config.toml
num_hidden_layers = 14
hidden_size = 192
num_attention_heads = 6
num_key_value_heads = 6
head_dim = 32
intermediate_size = 960
vocab_size = 1024
hidden_act = "tanh_gelu"
norm = "layernorm"
norm_place = "pre"
norm_eps = 1e-05
positions = "learned"
qk_norm = false
attn_scale = 0.177
bias = "none"
tie_word_embeddings = true
parallel_block = true
init = "normal"
init_std_qkv = 0.0361
init_std_o = 0.00681
init_std_up = 0.0361
init_std_down = 0.00681
optimizer = "muon_variant"
learning_rate = 0.00182
beta1 = 0.9
weight_decay = 0.084
lr_head = 0.00712
max_grad_norm = 1.0
warmup_steps = 200
schedule = "wsd"
decay_fraction = 0.851
decay_shape = "linear"
final_lr_fraction = 0.05
batch_tokens = 32768
max_seq_len = 512
doc_mask = false
train_tokens = 159800000
max_steps = 4877
dataset = "wikipedia_en"
MLP neurons of a small language model. Each row is named by its layer, matrix (up: input weights) and neuron, and shows model dimensions 48-143. Each number is 128 + 32 x the weight over its row's rms, rounded and kept within 0 to 255. Numbers have three digits each.
After each neuron's rows, "fires on" lists the tokens most often at its 100 highest values on Wikipedia text that the model never trained on. A number after a token or word is its count.

L6.up573:163156131114087120129146166119110113054139120128175076176117078148178149043129193149054176076068160106105123038135109146112153134136102153107112126172161160092140125120124166134097114171154188147155150091137112123100127144138132106123125063096123123172110124154183163164117146176129146171
fires on: "ing" 36, "y" 10, "n" 9, "ed" 7, "ly" 6

L10.up808:159076100188085155142157134098109060129094122189109075122064103092104108109119173122121146131159108115150138192164175128091135101116167134131121128082169131106137152146156113127130131111136122220109082134081119150139092161104178158109091140078150126150112138107138069098113158146160126154
fires on: "." 25, "in" 22, ":" 8, "l" 4

L9.up546:099105136170124171109115080169135139135160127109121093125120134124192105071074153103136132076078150103180068070152164154154111100116117125123107076177097112117150086094126203082143133150137121145147118136114126138130100142124140052122128137195157159112125091104134088091108124089127096131
fires on: "in" 14, "un" 11, "ate" 8, "re" 7, "ed" 6, "ig" 6

L11.up699:100162131111149167147151104122099057133131111154160073147093126129119164145103162080125116074138140165175204108180109097082139113118176138146084111138174179131155085162114088149124117097157132205085125142117072120150085118171093163079124135108092154182186114171136123107137126200178123115
fires on: "in" 21, "p" 16, "l" 11, "h" 5, "orn" 4, "ite" 4

L3.up763:140151115116074099150144134136124100101140129168145151147139128086129127157147155096063160102134152104094091074090188143137135110063144199139213138161150125172137110086148148089153135147119156149099152133142140173080080126123133120165089126117113085155126109131136117154042132134122138148
fires on: " –" 19, "," 12, " and" 11, "." 9

L4.up447:110119121063137096200134150134054056128170110113174143102158144142138107145103122114188161100102136140136102179166130148130080195124198109128158128140049129163152112148101075147174125110174082127118098118148114136065072128117117106102109132160113123137096118138176147060121167112095116116
fires on: "ab" 28, "°" 9, " United" 8, "ru" 8, " loc" 7

L10.up443:189137142136130149189123194083156124115102134151161131095171124135127153159123154160228102093095119151148167124149165126123136105158046104110126151119144134149166179154101169090079152131095148111118115052129060163174120093162180123136068149127097097119106192096121128114101147153134138144
fires on: " d" 44, "\n\n" 10, "e" 4, " of" 4, "od" 4, "ot" 4

L11.up33:045135124137123135188150086126164137126165100133135176210101099142115139104110175133151127149093120140110149090143107074085170105109086153133086130140177113123149122098143083199107127124124115125175125187124110115181167172086105123118117113082148142120139136146184109084141221157111136101
fires on: "," 37, "20" 19, "18" 8, "." 8, "19" 7

L6.up146:142152179096098134099153078161112128109154121156146101164170121094167148097169112101121151115056114127103161113182065125106144121182185101151127136080139130150157116108136115066148109155088121100099136125161135132142110075126121162145099145121148153134098139110156151142142104129133061096
fires on: "on" 19, "in" 16, "pen" 9, "ear" 7, "en" 5, "inn" 4

L9.up763:176151169152152055202112114155124116110148103183108086129147140160121080084156169111161180071122145129116103131112107174113098123147088129105054147204182097129096091110106141138151145137140130121119138140059121179122101129090111134136136157139114141109146146073084089101183143090107161066
fires on: "it" 53, "et" 13, "rit" 10, "s" 6, " S" 6, "st" 4

L7.up926:116146111114086151139151134086170098130157098164148136097161093135139117157133159143145166110164076093153133092145106144108143073082119146136152126139099095114129123136125109095175144110122080115127102106101109132135152098121145136158148090128058181132149101182083107101076147064178095076
fires on: "s" 46, "es" 20, " res" 18, "ts" 5

L10.up32:128154170135069122091142105184088081135119118157128151117161177064150189069101086198100126112151136122130179125098109122121184164138130066190093119099142150166127174155113129084173108114221163164146093104154105051088134169131130139168112097174168125085157079153133184148101116141111098145
fires on: " cl" 21, " C" 15, " c" 12, " Cl" 6, " N" 6

L11.up753:134061094125098101150154111093112128099108180136089123137148134094118171155177116143181150167098085081164097110139088155180133070131079132093133160123080141133144104135066196134198109152154139112126087162095041165104080128153124138134137127164174166126154136153108086167177062087109149169
fires on: "t" 20, "it" 11, "i" 10, "a" 8, "f" 6, "et" 5

L6.up841:182162155149083183135162130112081062108154154129171086115090142091119099153153164146195107134127105115138148138147120129161140060155147115110144102117125103196082160088093105093131116107138139169159187117126117136140204145136167165148102144106101044097113157141101094109122164131104114132
fires on: "t" 18, "ion" 14, "," 8, "ail" 7, "ur" 6, "k" 5

L7.up161:142149155094116083171179134138137065164094118114147041139086082137159124144167110143113149061124112140135095172168110099192109078170049156179132127112099173161076107119109204124148146093079073138156169087121165071109112096099088149147107127146047164112085185148153142108158117123145093089
fires on: " and" 52, "b" 16, "ake" 5, "es" 4

L7.up711:062149137094119051131141105156184065107098087148131072108135141085144138134192139132191157140165127129170160077122151192138092109138114113110062116139125167187134127096110163136127108103101110135124138112163189087140064167151137143129115101163061155142136156156076090126160102138156131110
fires on: "ite" 18, ".\n\n" 18, " of" 16, "=" 14, "es" 7, "ake" 6

L4.up917:102122124127141072100109129121104157146072190169215072171124125135151103113111122118126138154137053107174097115148160168110124117119135133130160168113124108138135084177118109137128166193146134198090057065187108105134157132147063108102099149130137124085120092238142151101118183165111056140
fires on: "," 48, ".\n\n" 16, "ident" 15, "==\n" 5, "tern" 4

L9.up403:098119124040129119142136070126103143108036139204157122151120117133133155142122158110151091146159115061102108174179131132144191129123110152144192102156100152162116103128076137137120152087136143160149112160159132114106151100134082128111045115106125136117115125143097125171137110107178066105
fires on: "19" 18, "20" 10, "ary" 8, "\"" 8, "18" 7, "." 7

L10.up950:135131143148113171160094104147135094145136157155077146114099161163164085085160098121138092099153089132150173143134087149142133145129126123150177122117115169165173098173115091068077136132160125085105161150110127113110071102144101093134122174085148162139114125133172136176147096110137090140
fires on: " a" 23, "n" 17, "y" 16, "id" 14, "-" 7, " c" 5

L11.up613:188141095102147140200166193141145108167140169115120138071177110139126130102141107165133117160165129118146095134100138156106118103096191163152103169134136161142142160156149073053083183138137117121118139135097143157190142139125083146120077092161070151120138165127072114083155182160127043155
fires on: "," 31, "h" 13, " which" 8, "i" 7, "c" 6, " also" 5

L10.up428:127169162113126124153178168131103145100116145136132077164080187120136125195105138112134111123133117140203158088080080131147147079082121130185117080134144144210143158143115088163128089130184110196106136107077126135089114099138112151120111136140118118129124190064123060128084116144101101156
fires on: "orn" 15, "ing" 11, "ame" 11, "ft" 9, "," 9, "t" 7

L6.up885:208157124146041099177106133146071093114107155113199131157137139140134185146155138160134141129089126147106139152081131075134112120134117164071147141134123176145098144108111147136081133138139085162133123086162131100171144133088113085061110101093063107182107128098164135169164082152148122111
fires on: "ong" 18, "en" 11, "on" 10, "h" 9, "at" 8, "t" 6

L4.up767:164122117174156156102091119086152173111139118146168119129107128127096147121143088188144162171173076110154114140069201120166111125057121138161171139115127067073141154151060137100124126087084122158201141117131075084119064142085117136100147115066135111202097100169093135125165167133132094126
fires on: "ild" 17, "ain" 15, "r" 9, "ouse" 7, "op" 6

L10.up522:155121121182123154131142056143156157139127184160083132158133104131124145086126042145185167161101129134112155148138087172113061064126099110148079160141134169175083177112140153133118116129175139177098105150126148109131075055113145126145140110128085150078153142105169111208117063165178185134
fires on: " L" 28, " l" 26, " " 15, " s" 8, " I" 7, " d" 6

L7.up931:142088124137114143182126088159135192170144096111119100135146168169116100137121134088141144117126134094094172129080140119137193163157096124092144132181142121138152184132109078065111194200088085094091087089128114114209184126147082137106168154149198124132119047094132100121162180146138114093
fires on: "ing" 14, "ame" 12, " " 12, "it" 10, "r" 9, "t" 8

L4.up876:178144131126175111169123110092133141051097128140086144177109123171146163147139129119123082098170090066082143112135079153138115114110154090110153130088148112162090107153171143151108178138104110143091096132214115076133117182082164053110129117092138130104142113095115065104101102153127164144
fires on: " h" 24, "at" 14, "H" 10, "m" 9, " H" 9, "h" 7

L3.up339:120167122137180107168135135116085099114101142156091122103078152116120105172123085141101104105146127116141117158100107206086130123068200114114173106055145094159144112137120125145146100166118157186130085094145165138080119172147109127179151132158136075138086158117110125172110114163145138156
fires on: " " 30, " or" 8, " (" 7, " m" 7, " p" 6, " not" 4

L7.up929:118138094099154193155108173120149102117069157183122091153117142147115143077131114172102075117085073135114149141104039103069160151136119109179116145137145114136084131118085109157181088162110097058101152121131098154146144089123091074159145171164087159130092152066133101123074083116168106162
fires on: " pol" 19, " the" 18, "emb" 8, " c" 8, " an" 7, " f" 6

L4.up420:098163035127115096218101129136074139139108125136126161139121113148127106205142048100111166158101141198124109109131131143070129147152146098175123089163151147169128176127089062189118133150109129145078117116093132142162087121108130114143153129135168085114132189165123197072116148117147089118
fires on: "ian" 13, " of" 11, ":" 10, " it" 10, " one" 8, "'s" 7

L10.up295:096175067171142146172132154130117082140193129113109168113130134080121171174126143113137109146095082134120151132141174146089214148114157117137046182113129198131139106123154134149172116138147116154165150147083123157086114099134110141093130133179131175099072106175144161140124185102169137163
fires on: "s" 23, "er" 13, "it" 5, "ib" 5, "ing" 4, "u" 4

L10.up747:176121130123068177112129127085169111135112128165183162098161118183171138097086164104132106115111149136116095154159098123136118173143083059108181178142189167191108163138109085117179129121120180089136101130132142126148134140147108105160133128152125152137160160178089106081164159117071109116
fires on: "em" 21, " ex" 10, "or" 10, "an" 7, "it" 7, "in" 6

L7.up807:150074100169086104193142146117111159140157141167132138083140166102135094118135164200166091194123073155096075126169125153083072118111087167144099103168094148158151149164130110082084116110109142122076140118174121133131159125146064159193139107184142158093103100181105130106099146137100140134
fires on: "b" 31, "am" 23, "ph" 10, " ab" 8, "ob" 6, "ab" 6

L6.up722:136146156128087146147125149187154122115150138166131177112145151118097096068195152080192186111106140100077068159118106138135080104117213144117123139123154124143095168097108157139119171131176156137131144096135105152133131188128141088208081119141138161099110125079134054125135138120129105035
fires on: " s" 86, "s" 8, " S" 6

L11.up204:156181164089155093090147121143108110161136126120170085111094152105133094159119161100148130130164114175163142143126102123111169108141123138118119148133114121130156114131150140154199120037169093135131166123146123124104146102139109084117065143155103170147131122105129157078089108117132086109
fires on: "e" 38, "ie" 8, "ers" 4, "ate" 4

L10.up85:173121081125135113174172092084144139144094110158073157194174177094135134143138112151095150136157159167186122117152104175130119163108103187119115148150151095133100081160128144145135122147145139106112143067123077133156090147082127109056161162104153198083066101143140071112063104146147087163
fires on: " ch" 30, " b" 20, " on" 17, " g" 13, "h" 6, " th" 4

L4.up880:139162099109125114154201085141147107106106096129150143123144132122153115171110020139147109124148171123136151125129067101069112185126191075130226082109095138173105155102103108191154113104154060167135194137123101146137147126103095124192127066121126154129119178129146119111095113145147128100
fires on: ":" 20, "rit" 13, "ace" 10, " |" 9, " " 7, " of" 7

L9.up588:146132136139135175137086114175113081105094127135176099162154121086175119101179160100177127066103061144089098132116118185089097082158154160050091055139198147130129091148132169184126154154137121130124091123093168107133114104141178144115091126148156139136156084106146201094133139155121093165
fires on: " c" 21, "ss" 15, "fter" 12, "ed" 9, " T" 6

L9.up81:150157162162158118168162144111122084148136147178052048135080173114115123115160126120139208151125098099147107142188108199156156080112103081096147138121138128123115128164088120115191094107136156114112116131102172116115085136116110126163103172147132145154135142105103107100107160110095169104
fires on: "t" 36, "it" 17, "es" 8, "s" 7

L3.up536:086145109149140173187074134137071098089079109161128134178084138149093142056231141117171121133145132087149155145151094125104139125130162113105116091112172135180171139102145154160142117176111102081083127135187147077129077159124081137119120167106124126154148108089158115143099077195130131173
fires on: " pol" 26, " h" 18, " stud" 12, " c" 11, "=" 6, "H" 4

L6.up364:187112122106122150079114107193115098092112143183138141116143193100167076151111147115080114028197158105134136142129112095127107143103175191093117118144081131150124108093097123112116163139074104055143103085164084172125155167136141152109122136152120137175182093134182127075087146113113149132
fires on: "re" 19, "se" 14, "te" 10, "ree" 6, "ore" 6, "od" 5

L9.up534:177140190126099079168132164153090076083106140121149078143139114119190159117151137149145106110131139156157086104150156155137118186113123144126090121164127116150149160110102167183120131135133201120128117082121108130165092080093141072060096081049111129121095154095138122159190201068049079108
fires on: "ed" 29, "et" 20, "v" 18, "ent" 17, "n" 9

L11.up500:138172139150094131149109117158143118088123120059127194128079140123196077159139158101106129184095073184114156132086095069121140095121165142127119131156149146122150157104094014163112107133115110125186103118149124123155089074147123073159151093143135085135094080137144087112115159157154074171
fires on: " W" 29, "W" 11, " w" 10, "or" 8, "im" 6, "oss" 5

L9.up426:104143135169152111203170170023093066137124174147132164093136088112120161132152193104150118143098143143152105125123143085079134099193060101083137162133129127103101126120214135098137145168116183052119119121125118115128052113125133172115131120145114111127135079131131189102097132150182106161
fires on: "e" 29, "ct" 15, "ed" 13, "ent" 9, " |" 7, " of" 5

L3.up649:076148114194092150103121127156164056123125155169093106078135127194178090149130146148068147097157125116171108119135145090097154112158144108100120051149114099148108133112095109112156159128142122139126158095176049152098128124137151155176145103137069131123147108111052138150146129104161050063
fires on: " a" 59, ")\n" 17, "==" 13, " med" 6

L9.up871:107139152152153106092120058103117140107118145176113125129125118124090187131168145107196095199171114091143109141122107162145134179109140140160147068128184161157154162098065081132121171183164146173116136116092151127090138122160059169171091157141149106101139121086101105133152083134137099108
fires on: "ric" 15, "S" 13, "A" 9, "." 9, "oun" 8, "\"" 7

L7.up812:147135110135145142108153101129164149108116096140111072115138167096184147150169119085146184121126084120111126138166108127087134043106166132144108122199196096119179210144097131094146101117162114202149131070120104088123107121131165159095089099105063059079126120181116128114132070105101098139
fires on: " l" 59, " R" 11, "R" 7, " L" 5, "T" 4

L11.up27:130111135138075116101151173127136106123105124081095103147082093131139191084150145084158150109154170133137114157184155118083097095181100043154158142123088141090135075157065184134196153079120126150142100210071066107098105126088110138133176159136153134102149055157091078150159125198148174125
fires on: "it" 30, "t" 10, "le" 10, " of" 8, "y" 6, "og" 4

L9.up488:104136140138124126149125058121104106146101135136125136099212100148055170133118125112094137129128150080131182140153080094114083085122104129089156109123156131119115074164119167194145097055101174057109095144135130113169149139105132190144116140086143130162090133136064153193093138134114047133
fires on: " his" 20, " h" 20, "p" 12, " ret" 8, "ep" 8, "l" 7

L9.up853:123105143120119126083159131085133117124111172105161093132153163108141122124158192085126124130181120129138132125109096102097063090238153126130144114108086143124196084110127083137111124176139140094134138164145085135116115234126120193144153111186159125141073083087110145109155209156122167096
fires on: "is" 22, " of" 15, "ome" 10, "ile" 8, "ince" 6, "y" 6

L3.up93:104127132151144154123177090127129159119102163196100137130144131127139169220110157132121102132113140133094142173145129181106154134054130150073130114107072150166119080083134152169115114162122144152147133127107125097069101158080153109168147063100194092110082053115085135124072136207129182123
fires on: " m" 21, "ver" 11, "op" 9, " (" 9, " b" 6, "===" 5

L6.up32:094119061132158134153175068152094140163116126179205094160097114113095143122145147127114076160130172167104160175116104093143155103032119137077141080132125101180132140092096155134169112092136131170118164137119128106153090136145134106178094141145175078133125162188106171150113137184137098147
fires on: "ame" 18, "ans" 12, "p" 10, "'s" 6, "es" 6

L10.up784:183140098121140172137099113129108108105150114182076179083136107146176111145179112126203147097120140109100058094151089103141104037177175175146092135122111130115155123118111100142087099143072113114202093144146084128124082111157109134081123127193188102139143099143089104110146162155094145161
fires on: " h" 20, "al" 14, "i" 12, "h" 11, "m" 5, "ory" 4

L3.up346:066121160112128138105151135139100083105148117134091147149100120108208120151088149127198099132108129130127131120112170135146128145135088134111071124151076062143161088138147119119172136173104087079103119139139199129128104164098163123070025104155120165181165106150105132178030083099137084132
fires on: "areer" 22, "che" 20, " her" 19, " after" 5, " his" 4

L9.up499:145136118172120139130097118106144090182063049149113130107152122163119079129125126142165169169154202098124161093134058167122127153133091144070092133151103090126115124109138064159160143132089157146110179080114130120134115087152149110157144135155168185102203092137128118161147127111164089140
fires on: " of" 55, "ed" 11, "ate" 6, "e" 5, "ant" 4

L3.up343:133129065089094199188054169145137191110143144063172086133147107127104088107129146122140103139119166167175112166153143172123100134164142107149138126151122084114128105135091153166117110181108101155078126097110133105111102144143110117103178135153044074118134141157132125153128141110086134118
fires on: "ever" 38, "inn" 33, "ly" 9, " who" 7

L3.up908:154108132160118097170114096181126081140080168140131108183129123124145094038127171150153160130132126099155147046178141147126173116066076093089031117129106157078130169192176121171165125119087152134156153143112135151130152121110160195125123128085150109166129107107102150084121085122120104128
fires on: " on" 44, " O" 22, "igh" 8, "ied" 5

L10.up827:108097187100110129142135097159100111100097141147167129144119144087208146108102110153130150119098177056165112088137082183157081096199146165176135186169157146138111193188108094144091161131099116113063105124141100085103139148093112146116125146170096123130085102088056148156135136111172098114
fires on: "ru" 13, "ue" 11, " se" 10, "ed" 7, "gan" 7, " O" 5

L10.up589:164198131168140171149129136125126151138112129128131108084068164210105160143135087111148172161102159168154099133101128168133140109196129113151123133131170137126164084060097114135146143143081086099115099110118130094105085153111143136166132098121142126129142175117153073128076097111136145083
fires on: " the" 20, "5" 11, "ir" 10, " The" 10, " a" 10, "0" 8

L3.up887:135141129111091147124092115129135158137171138188120098187135113140143077061133097098107178140121118121107124081174151113106126143156181157141107139137064155109123141147099116140211137156151165135129087143171093090107116165146203191122033176064133084144171169112125115140131107140156142105
fires on: " a" 33, " l" 29, " L" 14, "L" 4, " an" 4

L3.up692:113131132150113118114065144115111091116149076164185111133165118134170117185175113088070140140094226173163095153102173146157146112146149128127139084176115119129136177159158060092106114144101098120104195136140190108105101086087144125103167097130101117111157152075133139123161124112115137170
fires on: " |" 43, ")" 21, ";" 7, "%" 5, "\"" 4

L3.up457:109153118129155091136132145111044199158132106172130095190142112030143111049146152064110178168127108082155107081191107158154150146072183124161135166143113119154106098148090125083167115080112173101115092073113107123147146123129093105128136158154113163122124093117099134100133122160132094108
fires on: "." 22, " re" 13, " the" 13, "==" 7, "==\n" 5, ".\n\n" 4

L6.up798:141119174164131115181104149162124107139125181158058105105134158123150158123128142091163086049204102077196123120092143152157161099123120096110096149131161140154068187162127172152163199122089183118125139095192138135137176148085115148183128146155128142164077062103174123146122094138068167136
fires on: " of" 20, "if" 14, "ib" 7, "ess" 7, "\n\n" 7

L9.up653:155144068129119184140120101103124120147151158162136154096173117140105132070126161082148174079142137067115179124114108109100163094144093175108146138156180202164118149070098173128118138173118119136145129120183079085116114075183073063090202111166176111075155079176090150164103177096134135163
fires on: "s" 17, "m" 14, "k" 12, "h" 8, "l" 5

L11.up10:127114152165129144110110167132143123087108122177058104149137145116135084102124106119117140167153117111126171159130120169110094149127133080184124112130153202091106131122112117156100113125150071026084137118124141119071104134168073116137125163084116186117124138122103149081137137165180150085
fires on: " a" 15, "ur" 13, "id" 12, " A" 7, "ec" 6, " \"" 6

L10.up202:147181062163114113141126082100167071139179158106108189135198149142144114109167152175115141116061177107122133157108119094120133192157108164102098106132163135127096151136133033123200106128124114145102113129108120122091112152103169144149165142133082144135167111155108106100147153073127188129
fires on: "oot" 20, "it" 14, "irect" 11, " play" 11, "ollow" 7

L10.up493:127142120155119139185170148065104169135105125151068117167157163080077122069189137131155144169126094120148092134160132102118120166129141101118166199173117116048095094138136164127150154082171115169112158117163045137063128078116140135141059140131113148166112106106137163140074158092131144112
fires on: "ational" 25, "al" 10, " their" 9, "t" 8, "or" 8, "inal" 5

L6.up425:138102088139130103142117118095145058166172111141093202083125105140156115094163133146162159089139133108121149106083136085105145072043102099185192202160138148126134119113131114121146069130109109125130107121245066151152128094130100147121148109126060171144167116158136145064073162138162120068
fires on: "an" 14, "ed" 12, "ear" 10, "ar" 10, "duc" 7, "em" 6

L6.up827:190133118147118139098104092171112162132115065188119184159141118145173108099106090125140137140134142082185122127107081115095109086089146164144181156152072124184068075129101125154173112150106102097125097106112106181155112139082119065087183138146131081152151056137136074159170115123130103137
fires on: " v" 42, "v" 25, "te" 8, "se" 7, "rom" 5

L9.up203:116119158070074096154175161125071112134106148102194134142074087104192110087125117099132125084085136073116125093094170117105091108119107177156159167186116137131149104147143132115138162173145125116080143118116074174133156086150183063138103103127127123099107211117162154132158160160145125148
fires on: " on" 38, " again" 11, "ing" 9, "ed" 6, "'s" 6, " this" 5

L10.up252:172124162145093127130143115126160124125111103164131118126171115144102092076091126183144152130160202150150102078120118084098061154122124102119100110144133084178117140178096116143109069121085104159053126143105177143114092091128090110116116120099131185134154210121163120132128085133112114160
fires on: " H" 49, "e" 11, " " 10, "v" 7, " h" 4, " of" 4

L7.up635:148116163092102101125161137136144148120138098169081166128152173160193131124053126108157134099139175133184143150122160174141086167094101139192097130195168133069135085120127154117151169155108091180084171104152085132096127201103122074078115166143082180130158115087150084107104126120119129067
fires on: "gr" 20, " " 14, "re" 13, "in" 12, "up" 10, "19" 7

L6.up268:106097126101094129154094116160193132124110116220086146102156154101149147121144168121109132059101174151198135152146118182086113148070116116200111084172182110105119100118099135104137109104120191127091121126159130169150061128165090109107138116131142163146116123114101164127181157097127173053
fires on: "is" 22, "il" 20, "orn" 14, "ollow" 9, "ix" 8, " June" 4

L3.up667:082149126126124132089124157159118138153102115203240189141168168167204127142126123076113148140148139141119135095092173121073105134132129123124141174171120128116156068091090169112114100108126179096080054101120133114100169092143153154109106171217119110102150160081088148156119153070133134150
fires on: "um" 27, "fer" 21, "{" 10, "rib" 4, " the" 4

L9.up910:153068161145141112128129126122171141136063117163106122108143126150122159118113072122170153159198143119116123100172117145152114142112042181089135091127171075124120166119132201112154158095132144139153120165081167104146139101151130138134111096152093155117133152158148121158163074083135161143
fires on: " |" 19, " l" 18, " R" 8, " of" 8, "v" 7, " d" 5

L10.up786:127153103136080222123149125128105161053138082104107091164152138111115093121125093126118134185124114104193111121082159118085037126117073098214085076133129141113111119107160114110153133109093161133160140149160119218137165086115100161138135168164143139093116142158154112112080062125067202167
fires on: "le" 36, " e" 10, "el" 8, " Mar" 8

L6.up343:175103108098123156170159089085070121141113129134082155090087117112133151127135130125136155119191077151158105140155108092123125147171159113133129099145190096148093125160158067128169119161119166140136154106153113171168083174124144104135163131129121156139121151104189154132075060134141154167
fires on: " w" 42, " b" 35, "b" 6, " g" 5

L11.up169:106106117151082119114117111142085105093141146129137085115142113169133107099157122110160140122187112191184151118115136144137076100185102055106084123150122114104184074120097101112156066139147154190145144152171100106101097125161181150151108077132128126132133137108163162095140167127138203138
fires on: "it" 15, "re" 12, "y" 9, "is" 8, "ro" 8

L10.up831:131110122152157136119185027125149149113105086133063102116125144091106123103153126162142120133135165117156116088127112108103137150116115056143064158120164145152098162085121108141154099086130136084144140094125157129115137085139109129157172095196165160125058133139080126092133075106119155178
fires on: " Mar" 30, "ran" 6, "le" 6, " John" 6, "io" 5, "." 5

L3.up512:171114101059075085116080107095114118115148103100063141164178116162115167165121165132100117090133169101136144107118152153121160136135151152105148106140085078168118111071175147115157110134154142082092106166130126146095181133154135090126172194154190106106134108177174160111025092122129118103
fires on: " im" 30, " com" 24, " ex" 7, " o" 7, " –" 6, "," 5

L6.up71:200124077195125144037169126149112117090098169111089160086127130154141155180090122143126154155146124138137167095106134169144150150155143141121103151145131173137100120036148133159137155078109158142122054160175174181121161145122090115152177148085126156130145177092160153133090125100132132074
fires on: "en" 78, " a" 6

L11.up50:218100129073066095143097098104153141148137140144140050097150144150090157112118201093117164110139082108142098165067131134151152095148127146082101159165145090120140146101080068139109128162146138130129130080118125195130187132089178157179104127145116111099091147115138128178116093188132108094
fires on: " S" 30, " of" 26, " s" 15, " New" 8, "S" 5

L7.up705:136119148124195140138144114087198202163131101124155094149108121126141164032165153078159138112099069112211156167166168173137125107166116114125124143090190122127111118181144080207117109119167092138124132152090118060122134124136172153093135167186119120143104114068103127186086101161132113112
fires on: "ack" 41, "ed" 15, "id" 10, ":" 7, "t" 5

L11.up265:133113153148118090129134130119163121160087117173155100101161165108167114129165083151056092103102108182120208099202105061122121114130177128214085125165109182119100138072106171079197130130145146206113135116182160098083064089121134136099097116169130115105114132171127133131123149114119128120
fires on: "N" 38, " N" 30, " n" 14

L10.up308:140151128073129151145135164085199062102160159172111103152115122136151126148078122098151103145093143130135141163160136109141156140165120111129123162128169146222148146133111081113103132130100139183138184133113204077107117164117123103075080121140138166117111129103078121142189145081130130074
fires on: "m" 46, "em" 12, "ut" 10, "he" 6, "in" 4

L4.up364:082108151130158128153162142125127130076166126111075100114134104104197141184188132125102191042156155184132115104122090132179138107078101113087175078093171111102067144132050126150137086099132162149139109121111113103140141108158074093180112186106072150124056132178123095117115146133082114152
fires on: "w" 17, "om" 10, "we" 9, "or" 6, "ome" 6, "ew" 5

L6.up50:097121087156129073121140049135146169098159161147099067148155091023139132096124141167124067115158190142139146111142060072137141160170096135106091161109048193153136082116164085107154132144156181153179144098170100080089099127066074124114177130181102119123087150154183145059144159160156147179
fires on: "orn" 28, "ran" 10, "ann" 8, "an" 7, "g" 5, "le" 5

L7.up355:165124133100180084144114130135063133071192083073089151061148126056118166104127129102115168154093113140158132148173130136189110084134154138169094109086153159164118188152151098119108103195113131119148184106173136122164093159168157164143128107108139088143111120141165105148136151134089094119
fires on: "ac" 21, "ist" 19, "ail" 17, " Count" 4, "at" 4, "ad" 4

L9.up935:095184116135082167101108114126105137096112131153171110155174146172169094086127161082069122118148120107153100114119145128154162085150108149060157120113162144118071136146124050136174111110142156158144179093140201124155131124131124193187218131143081099102167183137146069132172100140108126150
fires on: " be" 50, ")" 16, " ex" 6

L4.up748:106177122145184135231115087130131077083099097101150083073085111134117161124145116155091160150134127154127140137129169088139148121148126097155123149141146124142190113187152171090116135126053083110105132161214136097106085108116083089163207128086116148110097133114083156084185151164145120151
fires on: " is" 34, "m" 7, " f" 7, " =\n\n" 6, " a" 6

L6.up51:151095154114144117151088094123171181127123095156139084068095161089121106100190138096125153097190093145169119103139106120147173156109119138150095111128136086077086101142111163157100143103101107131157157185182143084137169124159147086126134142172110161105145125071140114117108205133116089121
fires on: "n" 14, "ed" 12, "z" 11, "in" 8, "id" 7, " |" 7

L3.up432:170137165163154159087110094100081110052099104156102077158070112127110169116209102120146106138107102192132208160120151128125120097122152089138142169166131134122089117108153113098127079128169121124100154185140174048147095132179067183140160097107083105187107172108155117141156123194139143119
fires on: " c" 12, "=" 11, " re" 9, "|" 9, " Part" 7, "es" 6

L11.up400:112136159126116132130134091126111110101162128179136086130158157140159097075116148155140155158103106151107092148160139109100099117160170166179133119164142116185117140141122107165162162071114093176070138116139153162144179080160140165111097165100188075144100100074213167179157136231140129066
fires on: "in" 22, "v" 20, "qu" 14, "aj" 7, "om" 6, "on" 6

L11.up226:116172152106112147107139089160148101060141103187096106138066133134090136088221112111156154109152148145147139152107172143067133122165106081144091153123158094168107095113052167113131129129153170130094134089060158085127144109089109131162200136105120106113102118138090102141174178181117193134
fires on: "it" 18, "id" 11, "et" 10, "y" 7, "v" 6, "l" 5

L7.up36:096132115156145145167135125129150131134081135153150076120094135147097106076134100214056112154171137105139158134146098111153147073132139115118123088158215124134172125131124164106140090092145140102102107159099139132112034154122063144152125194132161172139088140112175161119155143133084108106
fires on: " a" 12, ")," 12, " his" 9, " is" 8, " serv" 7, " an" 6

L6.up399:138107141164129124149117178132174124066117130168114155095119132143127102134154120177152112166161106176134124117128106120154109058096094086103113074207057174113190159147131145127088121229100106141136150123067133127154142159140115143114148140181182148190110124154103113057165187096165135125
fires on: "is" 19, "%" 14, " were" 12, " of" 10, "i" 9, ")\n\n" 7

L6.up716:162154083145181123137154126105123079149014087151149110108162143108131128072143131111159086130139131157133127107093147142124147084135137163194118137134198133172127157184138091172139122114165189099121190162102134152121153106122113134153149064126130081122180149149148128137123172136108104141
fires on: "ed" 26, "us" 7, "ate" 7, "use" 6, "ing" 5, "ut" 4

L4.up211:126086100152115139106198182100090133116149103181127143157137058125171124140135111093123102089103122097180152134124136203074062147099148148140221143161130188117191090129121151097117145126104132128108102077154135110123082137141145119080135151121131121124135111102130133096050103117163067107
fires on: "re" 38, "gr" 14, "ward" 8, "ce" 8, "ro" 8, "duc" 7